Weights of a small GPT-style language model, trained from scratch on English Wikipedia.
Size: width 192, 6.26M parameters.
Architecture: LayerNorm before each block, learned and rotary positions, biases, untied embeddings, attention and MLP in parallel.
Training: 136M tokens, 4157 steps.
MLP neurons of a small language model. Each row is named by its layer, matrix (up: input weights; down: output weights) and neuron, and shows model dimensions 0-95. Each number is 50 + 15 x the weight over its row's rms, rounded and kept within 0 to 99.
After each neuron's rows, "fires in" lists the words (lower case) most often at its 100 highest values on Wikipedia text that the model never trained on.

L2.up386:67 27 72 24 58 55 46 44 81 39 22 38 44 57 27 48 46 36 43 59 72 74 52 62 50 56 62 62 40 64 50 52 59 32 67 62 63 55 57 71 68 46 37 52 55 75 29 34 56 45 43 25 65 59 57 55 44 47 39 23 64 65 54 40 57 65 75 50 28 30 59 42 36 51 46 52 21 59 56 27 83 61 49 72 57 65 50 47 51 44 54 15 66 36 44 43
L2.down386:40 61 50 45 82 33 56 51 37 77 36 34 65 43 33 26 37 51 43 48 47 58 32 27 49 31 62 42 52 37 75 44 78 48 92 29 55 48 56 50 28 63 24 52 63 46 89 55 66 52 28 47 52 49 32 46 43 53 62 42 74 50 77 40 47 50 76 54 26 34 62 23 64 34 49 65 57 40 42 48 57 44 27 37 11 50 55 13 29 38 44 65 37 46 37 70
fires in: "of", "for", "parliamentary", "serves", "twelve"

L2.up565:65 24 43 43 54 62 43 34 42 63 36 68 28 58 72 32 47 50 76 55 50 28 45 37 66 60 47 33 40 66 44 45 30 38 78 72 47 47 65 65 42 51 38 39 55 50 75 40 52 49 64 37 55 68 58 63 39 48 62 43 74 44 68 64 56 61 61 48 40 33 27 54 48 45 60 63 40 54 82 47 40 56 54 52 32 88 33 52 64 63 55 69 37 37 58 45
L2.down565:32 56 62 51 58 54 46 77 57 30 48 32 70 52 63 44 30 47 42 48 43 60 48 35 50 35 46 59 51 19 51 53 61 51 52 19 49 37 64 58 45 57 55 63 81 58 60 77 62 49 57 56 68 52 69 49 61 53 44 35 64 59 66 55 63 47 45 61 33 61 57 48 59 68 32 28 71 69 42 70 57 50 47 44 42 18 73 26 33 60 52 26 40 62 41 42
fires in: "of", "madonna", "below", "mean", "godmother", "be"

L2.up548:48 47 52 36 52 37 53 43 48 66 42 53 43 66 56 57 60 60 71 53 72 37 62 56 81 37 60 50 51 31 81 43 47 71 69 50 61 56 51 57 45 87 16 17 72 41 43 39 73 60 80 39 45 39 61 65 55 39 35 59 53 41 35 25 86 64 39 50 44 73 37 65 36 43 39 64 61 43 57 27 63 64 52 29 48 77 87 74 46 68 39 31 41 69 29 56
L2.down548:32 47 37 52 72 37 39 81 61 35 34 19 41 70 63 35 69 36 42 48 57 57 38 37 60 46 44 43 42 75 65 48 22 48 36 33 39 62 73 27 47 49 47 63 64 81 57 54 52 51 57 88 34 79 67 55 70 80 61 52 54 55 77 46 68 58 42 40 65 13 53 37 38 54 35 45 49 69 36 78 65 70 69 55 60 41 26 49 41 28 39 30 52 54 65 39
fires in: "of", "de", "translated"

L2.up301:70 52 66 27 41 65 69 36 56 46 63 64 62 41 52 46 62 54 63 64 34 47 42 41 17 58 48 84 56 52 72 37 45 75 65 43 28 92 29 47 87 34 46 48 66 59 45 52 44 54 48 67 49 32 37 64 65 67 43 50 69 58 57 73 36 30 32 35 36 44 21 60 45 43 72 57 43 27 48 57 63 63 50 89 53 67 38 57 47 19 33 55 44 58 59 33
L2.down301:44 22 32 42 69 34 22 33 43 51 68 38 33 54 46 73 56 44 21 32 56 55 53 54 29 70 35 88 46 67 26 56 59 67 51 31 65 53 37 47 73 49 27 52 44 54 77 47 64 19 37 23 55 53 63 60 54 68 50 37 56 58 38 26 33 50 88 46 49 81 40 33 46 48 51 40 50 39 46 50 62 65 24 67 63 72 53 35 38 38 40 26 49 48 44 53
fires in: "that", "had", "caused", "have", "helped", "ruled"

L2.up265:36 44 56 62 38 40 81 51 55 37 54 38 53 59 60 37 38 56 64 64 58 64 30 41 65 46 56 57 61 74 25 67 58 47 49 41 56 62 24 41 48 62 42 63 51 63 27 67 71 35 74 44 27 47 59 47 53 46 45 37 30 59 43 30 52 35 46 26 42 52 55 40 47 27 70 36 37 51 43 51 78 47 27 77 87 36 68 75 99 47 70 67 33 62 51 29
L2.down265:76 26 43 34 36 33 32 31 43 64 59 49 43 24 61 61 37 77 49 63 68 54 61 51 40 54 37 57 57 58 31 48 30 48 67 62 66 66 39 38 42 71 56 36 70 61 34 43 49 25 73 50 33 59 64 25 52 43 95 48 31 72 58 45 21 80 67 58 63 61 62 71 74 34 15 51 80 36 44 29 58 56 73 41 51 54 68 53 42 30 72 48 49 48 61 55
fires in: "that", "believed", "how"

L2.up241:70 53 50 43 44 27 52 40 61 58 46 53 37 32 62 38 55 73 54 62 43 60 27 63 46 42 59 57 78 54 55 48 30 39 53 44 64 53 24 43 50 52 34 69 51 46 59 80 61 41 45 50 39 41 61 53 54 76 59 38 43 63 34 48 31 59 32 33 23 48 67 45 56 29 29 48 63 64 40 49 73 52 62 48 33 65 28 68 44 29 48 19 65 40 80 35
L2.down241:59 71 61 56 22 75 42 32 51 38 52 63 51 63 62 61 27 35 55 84 54 34 73 08 63 39 88 46 32 72 55 33 47 62 65 47 56 33 42 48 62 28 64 41 73 52 69 42 34 45 39 49 47 79 36 33 65 46 37 53 84 36 56 59 47 27 71 48 63 25 66 48 66 51 38 61 31 46 62 52 10 75 56 55 53 47 35 49 60 37 50 47 57 57 48 41
fires in: "of", "when", "for", "although", "during", "asian"

L6.up227:67 38 43 31 49 81 40 48 40 46 47 30 67 44 34 72 53 30 36 51 58 41 48 52 22 55 52 55 60 10 56 56 52 25 79 32 68 37 58 44 32 66 38 80 36 40 72 68 51 42 32 52 19 46 47 57 50 59 50 29 55 25 58 32 55 38 41 54 53 35 35 45 60 42 51 42 36 70 25 46 68 47 83 51 61 52 52 62 21 26 56 65 35 36 81 64
L6.down227:41 69 30 52 36 59 37 79 34 48 50 73 46 41 79 53 47 40 44 66 83 20 56 47 59 28 71 47 59 61 38 51 41 57 59 49 63 63 99 36 32 39 29 36 71 58 49 37 53 67 44 64 25 54 75 64 37 49 48 40 44 50 48 49 80 60 58 37 52 24 58 43 51 34 25 27 56 70 35 58 55 62 78 52 42 49 74 22 50 26 60 66 82 48 54 49
fires in: "in"

L6.up661:62 54 50 51 48 74 45 61 64 41 31 47 21 51 39 32 40 56 10 82 60 33 43 76 50 57 41 43 46 38 50 37 34 71 50 58 58 40 48 54 59 68 44 62 65 42 39 34 49 63 41 47 53 52 45 50 74 57 55 43 39 46 79 38 32 53 32 60 47 26 72 66 54 42 47 66 47 72 48 57 63 04 53 24 32 35 69 62 49 52 52 55 85 43 44 26
L6.down661:50 52 52 34 57 75 66 29 54 38 27 71 64 48 53 36 24 55 35 46 71 57 41 52 39 42 57 40 34 43 26 54 48 76 41 29 33 21 36 62 49 58 25 66 23 37 29 47 40 77 61 68 46 67 61 56 47 70 32 60 18 30 61 44 34 40 80 43 13 41 56 45 49 39 12 31 49 63 38 67 47 55 35 53 42 52 47 46 46 59 36 53 46 47 45 66
fires in: "in", "of", "from"

L2.up609:56 37 41 18 51 42 72 44 63 30 65 67 44 62 23 50 63 44 10 26 15 52 39 56 56 67 57 57 39 39 67 46 65 78 61 68 55 55 26 56 52 32 47 62 62 57 44 43 40 43 34 41 23 55 76 51 61 43 57 83 34 48 71 55 59 36 42 57 24 75 37 45 54 56 29 57 35 66 40 47 52 39 45 49 62 54 44 34 69 85 39 56 55 43 48 50
L2.down609:51 50 69 51 57 47 24 57 23 38 47 72 66 70 41 86 69 62 35 40 30 31 35 46 36 52 43 53 39 77 69 57 67 39 50 63 36 43 46 69 61 36 28 34 34 54 43 63 56 36 49 41 48 05 36 52 39 49 49 57 48 59 30 53 83 45 50 34 44 39 36 58 40 31 65 48 38 71 30 43 44 59 62 59 37 67 60 55 59 47 45 73 57 35 38 39
fires in: "to", "maritime", "helped", "lackawanna"

L2.up100:36 69 31 52 70 66 35 28 66 61 46 48 42 76 55 29 45 43 54 33 60 53 50 35 19 58 53 52 14 65 32 43 38 35 73 32 50 71 48 49 52 40 52 42 56 67 38 60 51 54 40 31 65 50 39 55 81 44 48 29 75 72 47 64 27 40 31 71 47 42 23 36 36 34 52 24 52 52 48 45 60 75 63 47 56 44 82 67 51 72 21 40 50 35 49 38
L2.down100:67 27 41 58 42 69 40 62 27 45 72 51 52 27 54 61 48 52 51 62 39 49 18 75 45 56 64 51 40 14 59 66 75 35 42 58 51 45 48 37 67 65 93 42 59 26 45 51 68 52 54 45 33 55 54 41 25 45 44 58 34 66 55 69 63 47 59 15 39 59 44 56 28 81 25 53 62 53 66 37 51 56 48 67 47 65 58 65 23 46 74 57 39 57 56 63
fires in: "of", "in", "salt"

L5.up33:37 41 64 28 92 52 27 39 24 44 28 25 52 58 60 47 46 51 55 51 51 69 24 40 91 42 44 25 53 65 44 55 36 43 65 28 74 40 35 58 58 54 60 33 60 38 29 54 46 45 39 50 52 34 61 63 51 37 40 59 65 41 73 43 63 38 45 85 44 41 60 44 73 19 58 55 59 65 45 77 58 27 47 17 49 41 40 47 65 80 51 53 45 59 31 54
L5.down33:60 34 62 36 66 56 49 47 60 43 27 27 38 51 41 31 42 56 45 69 39 49 73 78 48 83 31 61 75 47 57 56 41 60 56 78 75 48 66 42 62 75 60 76 56 36 53 47 59 46 56 52 41 47 57 49 50 47 40 38 37 12 61 66 26 61 43 36 41 51 75 39 37 45 59 47 50 72 59 41 82 72 29 38 47 38 43 46 46 27 56 38 24 50 61 62
fires in: "of", "among"

L6.up48:76 54 57 45 65 29 39 56 36 65 48 49 64 47 43 61 55 48 33 63 39 43 17 55 42 56 51 62 46 67 47 39 65 48 54 33 62 50 79 36 29 53 19 63 30 44 65 80 38 48 68 39 54 64 48 50 81 43 41 28 72 29 58 43 37 56 42 58 18 42 44 51 10 53 60 36 59 49 66 44 32 38 57 75 58 45 35 54 37 49 47 55 48 48 20 45
L6.down48:63 56 44 52 49 52 33 59 36 40 43 59 61 42 20 77 70 72 54 65 61 79 53 38 46 56 62 44 58 60 27 55 47 50 78 65 31 41 50 40 28 42 17 25 36 47 64 51 45 37 74 19 61 14 42 68 62 44 60 48 64 72 44 21 57 76 59 57 80 64 58 31 60 61 64 57 43 53 64 29 79 28 65 44 57 53 74 55 30 65 40 49 63 42 49 39
fires in: "it", "to", "located"

L2.up524:63 43 49 47 43 37 55 44 37 53 51 61 59 29 25 40 59 55 53 47 76 44 42 69 41 61 53 50 34 47 34 62 57 47 55 38 44 57 79 32 70 24 39 43 66 64 61 42 60 52 68 56 55 82 56 29 50 39 40 44 27 58 64 85 52 31 60 30 33 48 48 47 42 36 55 68 70 45 61 23 68 69 40 48 30 53 72 81 58 34 47 53 41 70 58 27
L2.down524:44 53 40 13 38 36 65 58 29 51 45 43 44 51 61 55 53 54 48 59 40 58 35 22 69 70 63 58 50 28 23 58 62 39 77 39 49 46 09 83 58 52 52 52 67 63 36 49 68 34 35 63 31 61 67 72 44 38 65 37 66 60 47 40 24 51 80 51 27 49 55 65 73 30 68 32 64 44 69 68 52 25 54 46 35 65 56 42 45 48 54 48 59 45 44 65
fires in: "that", "said", "the"

L2.up269:76 71 73 31 54 30 71 64 33 46 33 27 27 59 68 36 35 47 27 61 46 57 50 48 26 69 23 80 58 34 75 33 51 51 52 59 60 44 50 53 54 40 30 45 50 52 41 49 54 55 33 32 63 69 71 56 28 36 60 21 42 49 58 26 46 59 44 49 50 60 43 58 45 36 84 59 39 46 40 77 20 56 54 42 52 56 55 52 39 73 43 51 55 41 55 31
L2.down269:64 23 22 82 64 58 36 59 41 40 36 50 43 41 34 49 38 61 28 44 43 22 67 43 75 47 62 27 51 62 29 56 50 68 61 48 66 42 61 57 31 56 81 70 36 41 53 59 55 70 67 80 39 27 40 47 80 39 53 34 64 39 47 76 44 42 54 26 58 61 72 27 51 48 54 65 45 58 68 53 44 56 29 56 52 46 43 51 49 36 62 30 60 61 51 80
fires in: "such", "international", "population", "like", "of"

L2.up16:62 40 52 36 24 50 36 37 52 68 38 49 43 51 42 53 76 58 58 60 61 51 55 72 71 65 30 64 52 75 61 45 61 77 46 41 55 40 35 39 60 18 53 63 39 55 66 00 53 45 58 80 65 63 53 41 50 47 58 54 66 48 32 49 17 48 58 29 53 70 56 35 74 36 48 16 67 44 21 56 38 23 42 66 19 38 43 76 48 28 63 16 64 27 54 33
L2.down16:73 72 66 62 61 54 62 48 75 56 45 18 61 38 73 72 39 66 01 63 34 66 37 36 51 50 36 48 64 53 29 73 47 79 66 52 44 52 51 65 47 76 45 32 67 46 44 64 76 31 54 45 64 30 49 56 41 46 48 35 67 44 38 29 60 18 48 45 51 48 53 54 29 35 49 65 27 42 50 50 49 84 65 50 55 49 47 71 51 58 32 53 47 42 56 57
fires in: "that", "who", "which", "where"